Weights of a small transformer language model.
Size: 14 layers, width 320, 5 heads of 64, MLP 1280 SwiGLU, vocabulary 16931, 33.8M parameters.
Architecture: rotary positions, no biases in attention or MLP, untied embeddings.
Training: a variant of Adam for these matrices, 458M tokens, 13987 steps.
MLP neurons of a small language model. Each row is named by its layer, matrix (down: output weights) and neuron, and shows model dimensions 192-287. Each number is 500 + 40 x the weight over its row's rms, rounded and kept within 0 to 999. Numbers have three digits each. A neuron's up and down rows have the sign that makes its largest values positive.
After each neuron's rows, "raises" lists the tokens whose logits its output raises most directly, leaving later layers aside.

L11.down125:449491494580568538491509507548543482573512510454481520584480522441583510443494489469503472537537463491501486419449548477479574496549491479517454565486501527547428542495537588530506455430466488497535485514489511466516499528541526508508488457524506472498433520476567485497517463445541578521
raises: ".,", ".;", ".", ".),", ".S"

L10.down270:484531565525561548461516499534413491518552514483485432469468479468520539427487416518541497550497520584531435466507521566496590530560491471557498574502466594480522497466534440531485478557476509481578485490486489498484432438508526532502542511511574485523469538434535479441472480537493506485
raises: "ly", "les", "ment", "het", "led"

L4.down1031:441457442496502487461497531519466541485445436510499543490488439538486505462454488518554453563437504457551511459507499461548461503545519499499573412493545536495491455441536571529510535554523482440453503517474553513399534478512460406540609532574449542479569551532487510481433486500455531459
raises: "ational", "ating", "iter", "ied", "ator"

L2.down529:483558524542439462597498575490522519478468517471514503514501521492500473533542531478493531537562561526465476482470528528577518455512487579475547551515599473406475429467468442479550452515520613513529511521474522507548450489493493467499437497558497494530567498569585536528479433506463550493
raises: "umb", "ades", "uman", "ident", "ush"

L4.down1134:475506483510475502431571481512522493546526450529551527469537454468516527561541553476538446504478444520515551483514525460505495552507514499486567497493561446411527524490515554483558527438484510516518532556499527462488488529468467497451481494413472462486565478533486474565535524488469458526
raises: "ie", "ies", "itude", "ness", "ity"

L2.down876:604540495551542472495482511473516451448545521559586441559491437489433495489546472475501598568510523506480475480455494513573496463483473489512441514505486435534502540472505544504487541505492534525538504460473507480468516482511545471472494497491421462466485483521547529494484552475577467478
raises: "cl", "active", "-", "c", "ference"

L10.down484:452488536516460514495540550559500556475548470550478534568500514508516525523551435526518477474514530507482528426480520437513523466532574513529499529529491608535618451568446527491565468506536504443455512517502510457432496506467496526539566479458519475527505490482535554456521523517447485508
raises: "ian", "ated", "e", "les", "ation"

L10.down35:445504572550555497492490491531564489486554477500469503491513508477479475499554430502514496538492493523442474500519582565518474536525534526437470428523506429521440481565479503511508485553533536522528456549445501501366498483500530437490446536540492516556490540541505512401556561443440512599
raises: " whom", " which", "Note", " example", " course"

L10.down1195:568489471489491511563489451469511530445548433541486513415494511583529462445490491468435530437462528438515537541471472521519532459500561527568509552516523531458520502589494461515507520469485481499577419594547493542493477442558482452469527585457454483490485508523398523485462509517416452525
raises: "s", " statistics", "ming", "’s", "son"